Weights of a small transformer language model.
Size: 9 layers, width 160, 2 heads of 64, MLP 960 tanh GELU, vocabulary 2899, 4.45M parameters.
MLP neurons of a small language model. Each row is named by its layer, matrix (up: input weights; down: output weights) and neuron, and shows model dimensions 0-95. Each number is 128 + 24 x the weight over its row's rms, rounded and kept within 0 to 255. Numbers have three digits each.
Before each neuron's rows, "fires on" lists the tokens most often at its 100 highest values on Wikipedia text that the model never trained on.

fires on: "-", "–", "/", " Mc", "resent"
L4.up188:151120160129097103064146154122130136124147122112137140083119093126118104147104102150125142109085152124164143095108194122127082181119146161127126108145110150169108105111150141122138110160122153150147145091134130120135121130159159104112140119101104163105145108118120111128126108168145120086
L4.down188:102129115121154120176135115103137147165129118139133133108128153149097154173169109117156127106134103099121170152120162149157098109071156096121112153140134157138131116143115129120138150173112121157164159104142115169075154133148124133126131103101084113117156135164144131146144143103151110135

fires on: " ", " was", " (", " year"
L5.up906:079113143178087155098149108128147108119062122145099091136122097122122117169109137124155127121088146160165170105125127124084073158148148143132126109091127150150162112166125136109114122141151177180146145061132110144090093134136158090102123126115146153105110133127136131139145109127114163129
L5.down906:132102155124139132116141152111139168083141098154107157142128124097115127108137092117086096168117160115131100134118163135130144129135151128100124144129130103104095138124101150137134166129130060094131132105155101110198124155141124126116106158147112127110156119126114077141116151106124133137

fires on: ";", " as", ":", "),", " was", "\n"
L5.up887:113119109141120112137119101109153110094120126157100094168133157142101112104127124123143146142108113155145140119136156131160132142129137112175141137097132159122173134124133107112130148129145151141133120072155091120129157113152122120123121082148092127174151119138088146131081095144112122163
L5.down887:104170123117180147157127104166105160146147117132152084148109105098143122157131070151143140106110094120144128095112134143068136121165103117125110133117102147141134089139108116114095127117101139115131120138136129066095134129113120124135142125116143135120105160142169115093146122127079101170

fires on: ")", " |", "ies", "1", "s"
L5.up343:172070145160118081146105129127131143153155137094117134125146114151150140135110107146138128135113135136135126118099185148126133109176112119152128124123112139110130097097141132142129169140159122187145122085136121087093146152132107151132165133123117146188130118097060140100153141152118097128
L5.down343:154108131126141123097099144149151111116159115136139138148134144119105100110170133167097149138139092123082119152092144122151163124109139136087120113121127121099111165110149125135145181143144122123125138159121108111186123117073104133143106162153123146158132144143121090120107123145105140157

fires on: " of", "ro", "ur", "ect", "ul", "ap"
L4.up43:108116124117117184074131120131169092123138102144120100149161109095092125142094127127126154124089131107117138083153145153136069178147146154146114106139147148138096121143124109114146123137124142131107110084171133108137144095111133139126180103148119102136110104095131101153134129143139130130
L4.down43:150109107131119095149141143134087091164126145175132121098116083103156101131124133143167135115122151101099130127154099118128148088120129094110165175117115046167164126125130125146113160151133125091153077137141100141103114128157125181153102110131105137099144122153153156144128141148115147151

fires on: "h", "w", "k", "ah", "v", "ur"
L4.up287:122106126119149144183176100112145136164078132154116111108114133108087113116107087129112137149151119138152107096087122132105173133095132156145125125147143142189130158119158144129076158106126147152142169157135124123100087148141145083134121078112127085129162100109099169136116185132198114105
L4.down287:145130094131155070102088119116135117114169126127121197107118121138117106162086139131150185153114134103130121098124133137126129125113149130150079152104094096102123080152133127124145100161148129096166138108095148133139163119126094161096136114103121131105133105159135090139117092139113147148

fires on: " |", ";"
L5.up540:121111134121076129087174109143152096146131136170136143128119098141091165134124124105130117186065111138153104140129158163074094152136156123111112112162121169145133136118108100140191140116111136129101103119120157090112161089133138088152105089121148153123157101131120120115095140165103120138
L5.down540:154148119157139142150123090106112110094136081147155126109089142111110136128122130149099097130157096128152145151159147123166172144107118156121126141083137125157133119190143095106147083130154175131107122113116102098160119105102125154143181134118142104119121082124112131150136110114088121137

fires on: ".", "==\n", ").", " ==\n", " ===\n", "===\n"
L4.up773:109154148098121181113108119100161144159144139129134101116136088119134077145090143133119149118129145149128142133153139111179128158127116114138120089123086152112142166112142159076111165154144151161115173116123093080131156094107137118113187110124126113170102175097122135112131134154144125116
L4.down773:109142145164110122096132145130165155121140124152163166128111120174106148084124124137143120096129138156159110167121141144142092110147173147146113089122071138107080148161109128173115116134127143115116139114122109099106159113116148122156116128121103078157168118111122098156133118084083131196

fires on: "),", ",", ")", ";", ":"
L4.up560:156093173150141099133169091109169131095120137123120122155102101146093069129106120129140129139099122131133147097109149124138111131099131120174127105108149133150147125148118140107112153146159174117151149098146108152117144149120192105102149123110101146164137111126064108103133121136136097152
L4.down560:110118115119144145120116112194152086115111116097159136156107118120125093119167111120154132140108140166172135126176102172083074130145108133134134135135156163176142118137112155131102154116130094128121122100171111126157156140099139139139080167147097120142154115107107101087137128118093115211

fires on: ",", " January", " December", " October", "ction", " March"
L5.up780:145118108154119136149143094136156112143188114105136158127112095164141089128093122161117144159106123119127148096120112101122118154151148127132138123097141174139142106133158147111122151152121158166121186118122119143139105092142111138122096123087085114159103115091141141117186113153086132144
L5.down780:129135124146069120139166123145145121129113145119115107137133112125112113155174132149106160117108151166111125188125131146139111102136097130119077133148138102094143111121139144149155113137139126102152114131110146136079148124101160111148058104139123111120105136091080129093125101137113125121

fires on: "ud", "erg", " from", "p", " ft"
L5.up312:126097123095124117127157084146146134143131095138104151151129132153095083138134060134145138139092147125167129096103165128147135168136114087118158149118113164130075097141127146103153174178132124132120147121126108140111106091169142124098111108118078121146134112095148104121132142141132133146
L5.down312:133127128161126125091123113130135117095124150142159113088140100100118122097115170150086140132140151129069105147125091135106072133125092149122131155102143135141113099139138121157100140121158147146131113127152158096140152148136106123138153161156132135092073083153099150110123073139116120148

fires on: "2", " are", " has", " was", ":", " is"
L5.up883:123120154164114104104119102144100138183074152143128059132134142109105140115079110139117160147162176131127147108114085089148150109140163144114166155134110106137168130145100133116123146120133153139121168104166123120136103053148140105131128168127132129149080175121096111142124132148137106117
L5.down883:140127156147132148143108150139115125113104115109122158117138120126145123128187089089094095122145106172114159124140138127097139106145100098130136164123131145159159100090150092110150131143129131149145117147127085126129082140113119138107146134089088160097189090111198120081123184102128183142

fires on: " to", "),", " In", ")", " |"
L5.up405:144097126138153110145147108116157127173134081104118142150119124135106093104080076126154107128109121133166143143147139145182173106122104147171102128152126168122124114101137113087131112128136125166127142089140123075095142121075134146059127115107106158125145103116116105102128156131132142150
L5.down405:149115140084164116143101126178167143125156152133137095097115126126145129183127137139141154117128150131086165140094133113106124094086092109080126140133116117109136148107166122164138161131108145116138130133120154115147131122110083131153098140114159123114131182110156118091142092126127113187

fires on: ".", ","
L4.up250:101149130143139136122128076117147131137121142126111139119135096126133098155088145129132113112099140129082118133133140129144107153144119127137142080098142166135140092150138148115156139155117159159105140095148138117118132103176117112123139107116099107174085112120102061170139164158133146145
L4.down250:113117108165131136143150094161124137131163148136137099099115122099151118134137111138117131087131138118106149164118134129156115106146153129108132108139104110075153108093134136147097130152153118120144136124117138071113144124107116095207154149125131120152130147086136123072131137133101114227

fires on: "/", ")", "ot", "s", "z", "p"
L4.up840:150113169125155124132070117134134112126102149100128117127102099107144086151144107130127163122130099120138138129106148139125160136139123118152161089142126128123073094118113107074115161118139124144133125126182110129080135120169169123108152109098134147147143070145083143113142128133119069137
L4.down840:124110106108121097114169116104170143139146151152100086108154142098134140091124136153091117095133161114114112148149138114117130119132120143114130083085139145103139120116119148126136112129137124103095162117105184122147158163077096106107144168139125121141121148113170102139146094172100133116

fires on: ",", " of", "id", "es", "ad", "th"
L4.up497:106124142139121145106158143144155136130127080133139165126128106072132092160108130097146135157150141118160142083106119158161086112121132134131135108122123151143103145136154113101148106159168153114151148057074130119146132127179117096109172104093132092143117111100114078108153159167129156133
L4.down497:072129186158126162151087129114163166111122119141142083100094153116107148127117102116129130147177126150086104171156100127140130136138151129117109148120099105155136084125169097125096152147119058136127115131158151105140148108131125122128167093144153083127127144116156145141094142155137120152

fires on: ":", "k", "l", "g", "v"
L4.up160:126132135120147150180128094135146100189140117138113110149073149144121138126086174152150108131086094117142161133096099096134114130080113147088139088171106123166136151078147151121113135117141134119122149151148129124125090157157131135112115144123104138147123136127125113141132120172197102093
L4.down160:119104109104152134155138127083128153141115132105119137143099099157105140126146096117134123131151149100121110107122148143155128137129131116144077104126121137134105092173108107201122095124133133152110117134106154184095098111070132150146190120125153137120154188128115117090155123139097141107

fires on: ",", "),", "1", "p", ")", " is"
L5.up921:108062177192118152163152119100166120131133132174120132157170109116115094095138116090139101142151115160137153143149124126114095146122152110144153129120104119152128126136144062069127116126143181181131170128140132157071165107125131115154157110102127149121121133102101110159136106140142112137
L5.down921:116170095117135142123114119130132133130125129101124160136072138112134125117114087111112135112134159142134136135116129161139156152155064162127121126119114161176145122124148150158077174111147084110160072137140150119117132144120127083120120129102057109123128156080174117110154144144085137122

fires on: "s", "\n", " |", ")", ".", ".\n"
L4.up763:103109139119138141087101110093133112137142143113106144147138072133104089089125156098148099137128166109120182155135131106162087137128134152116133156100131159145155119146110169117101130155112181182167161098148105143148158073130116126110106126097159139142108132142106102114159110135106123156
L4.down763:127128083124111123137125168104156110126172142185141059148102140140099125188119149184169124139136114148123156147158140120127131103145137158129158130128107143136125129129107085131155134140102149153136151099103126114110115124125126094159143133123069120155144110132135112148137122120132135234

fires on: " |", "and", "orn", " gradu", "ze", "er"
L4.up809:112122140136143132117126118183132106124138123116129145135183144117128154103104125113086135131120174133144146100133159134114082169150130184098106141087132145128147136148116109100112156110119156115113138115070137119080117117117124101123110095085149151123149105116089104071123150143149129134
L4.down809:157078165121093131124137149064154108170136102138152096102091118127149106133130115139151098106095089116131116167124129143159090127140118103124113133161102091128167117140118122143168114156131119132162113150117125117163170150121134170145152119116127101134123110115137112125168119117136147150

fires on: " of", " b"
L5.up786:103113133164126165081125119138137132180167129159122079092110150105118166169070152122163091161074122124151114132125128122140133132098148147130139166145101097166133157146127144114126126113125128118107143118170093143163143160161122094167113141107097107137130132113115152155162106108139109125
L5.down786:151117130089111101154149150143109119090121113138113140148173151160106093116108134150104137086119176106125095128160146149146102154171106108105136101152123116076165113108117142097130107135089151158166127130111113136129107125152121132128101137099116151090115178183172077127114126131126099112

fires on: ",", "s", "ly", " of"
L4.up226:108158100158131123160131073155148134180138168162130106119120117145108136129132131149152109138083106138137145145160140083095117135114109144155136086140123151124124144127153141141110082143151145132145153085135090096156138101099108116124101102115120138144079140133133154130167134126093128146
L4.down226:118141106123118137105153115125154090121175094106104169135152121094125109154088123144149122100134173109148116103142130148110071105133152131119163154129144090145157102144123128112173089089090135147144144128085126114104119169127127107155124181127130099137132119132094100154117098117114125125

fires on: " was", " and", " is", " he", "″W", " "
L5.up376:099102152157113154149134130161131122141068119119094088117153133112112089112098095131132112118128107146145166073103167124124089168142180158116162145109139182149144113168111131074110106179157180153144141127108111113119151109126152142132114166099128151127132167137128110132147143112142082111
L5.down376:126140148131120118136107116124117126126135092166114163140146148164142169120140143134092149128178098170141082094100146108134123095144099150135157140142112160140108118109150142097095141123126108125120116117133124109117089133133115125152139119089117153110115104184123157108144148060110103191

fires on: " |", ";"
L4.up316:137129154118129100134094111117134095163102095172101136162140122135116147143136098125135136159099128150107138116129191154117109153145136166115121133141121122137151114140131157082146124105114147094079113143141154130085148086120127158137132145128140176158124129127046150118111109168137135136
L4.down316:101119128183158118113165113136118153137114123125160147100140143112136125124105144127105133168139125100124124138138112105156131145176113171105144155166077102112129102143114129119131140167161136116103084127098130118112145092120132148121182108159143106128092139124135126161121098140116112079

fires on: "/", "–", "n", " /", "f"
L4.up726:166088177105110114101115136165117089135135119164172112089142096073136124154087124140127125108110130126168126094109202115144145169120146125132109112192095135155103154122150117131134138162142154113090099111120116113097132107178138097082156123130123144120148099144093112144117138165154109117
L4.down726:118108149107109136134118134102156088173128125143148128122169156146089142139177103147131135106116120100118132123118142163114097124111143108137104160137127131143148106096135109148119148137098092113133159187147149126075141110127109097103147087102102135138190098115103098148126167159100089150

fires on: "st", "–", " res", " Z", "-"
L4.up133:094110172117147138121098117122115132117097124118116137107105085116087090134116082146124129149104094117156148146113165096143120124094077156155138094169138119153105134126134153131137117130141148111148137126137172145096092150145153130073116123107137151129169117103090096133149122146137145122
L4.down133:146135090136137113148160095132126155163134146118131126115163161119163148161119124110091140082137131139088117094125108133116091110128171093133100136102134142158156101150102133125135136123110142178167126130132097128135133123096123127134127128146071129149100134119176152126132153111138139107

fires on: ".", "s"
L4.up954:115102184098146115106173102142135101161114140121119161113126093139111138130171111147133101115147135115122119131117127123124124133115105117123121156096080191123108124147152146069127127202132124149121150129150084098148157126178149099126106123096118136196128091107089105152148118113151107113
L4.down954:106123108217119166126127149113133156141133130132136116128126105131138104127124136149115163122106065124110120158084114138182174098125146106096132113122152106100155114117074153150098098141162126110123120125095145181107137106103122138127175151123104120117152127130102113094124111095141122207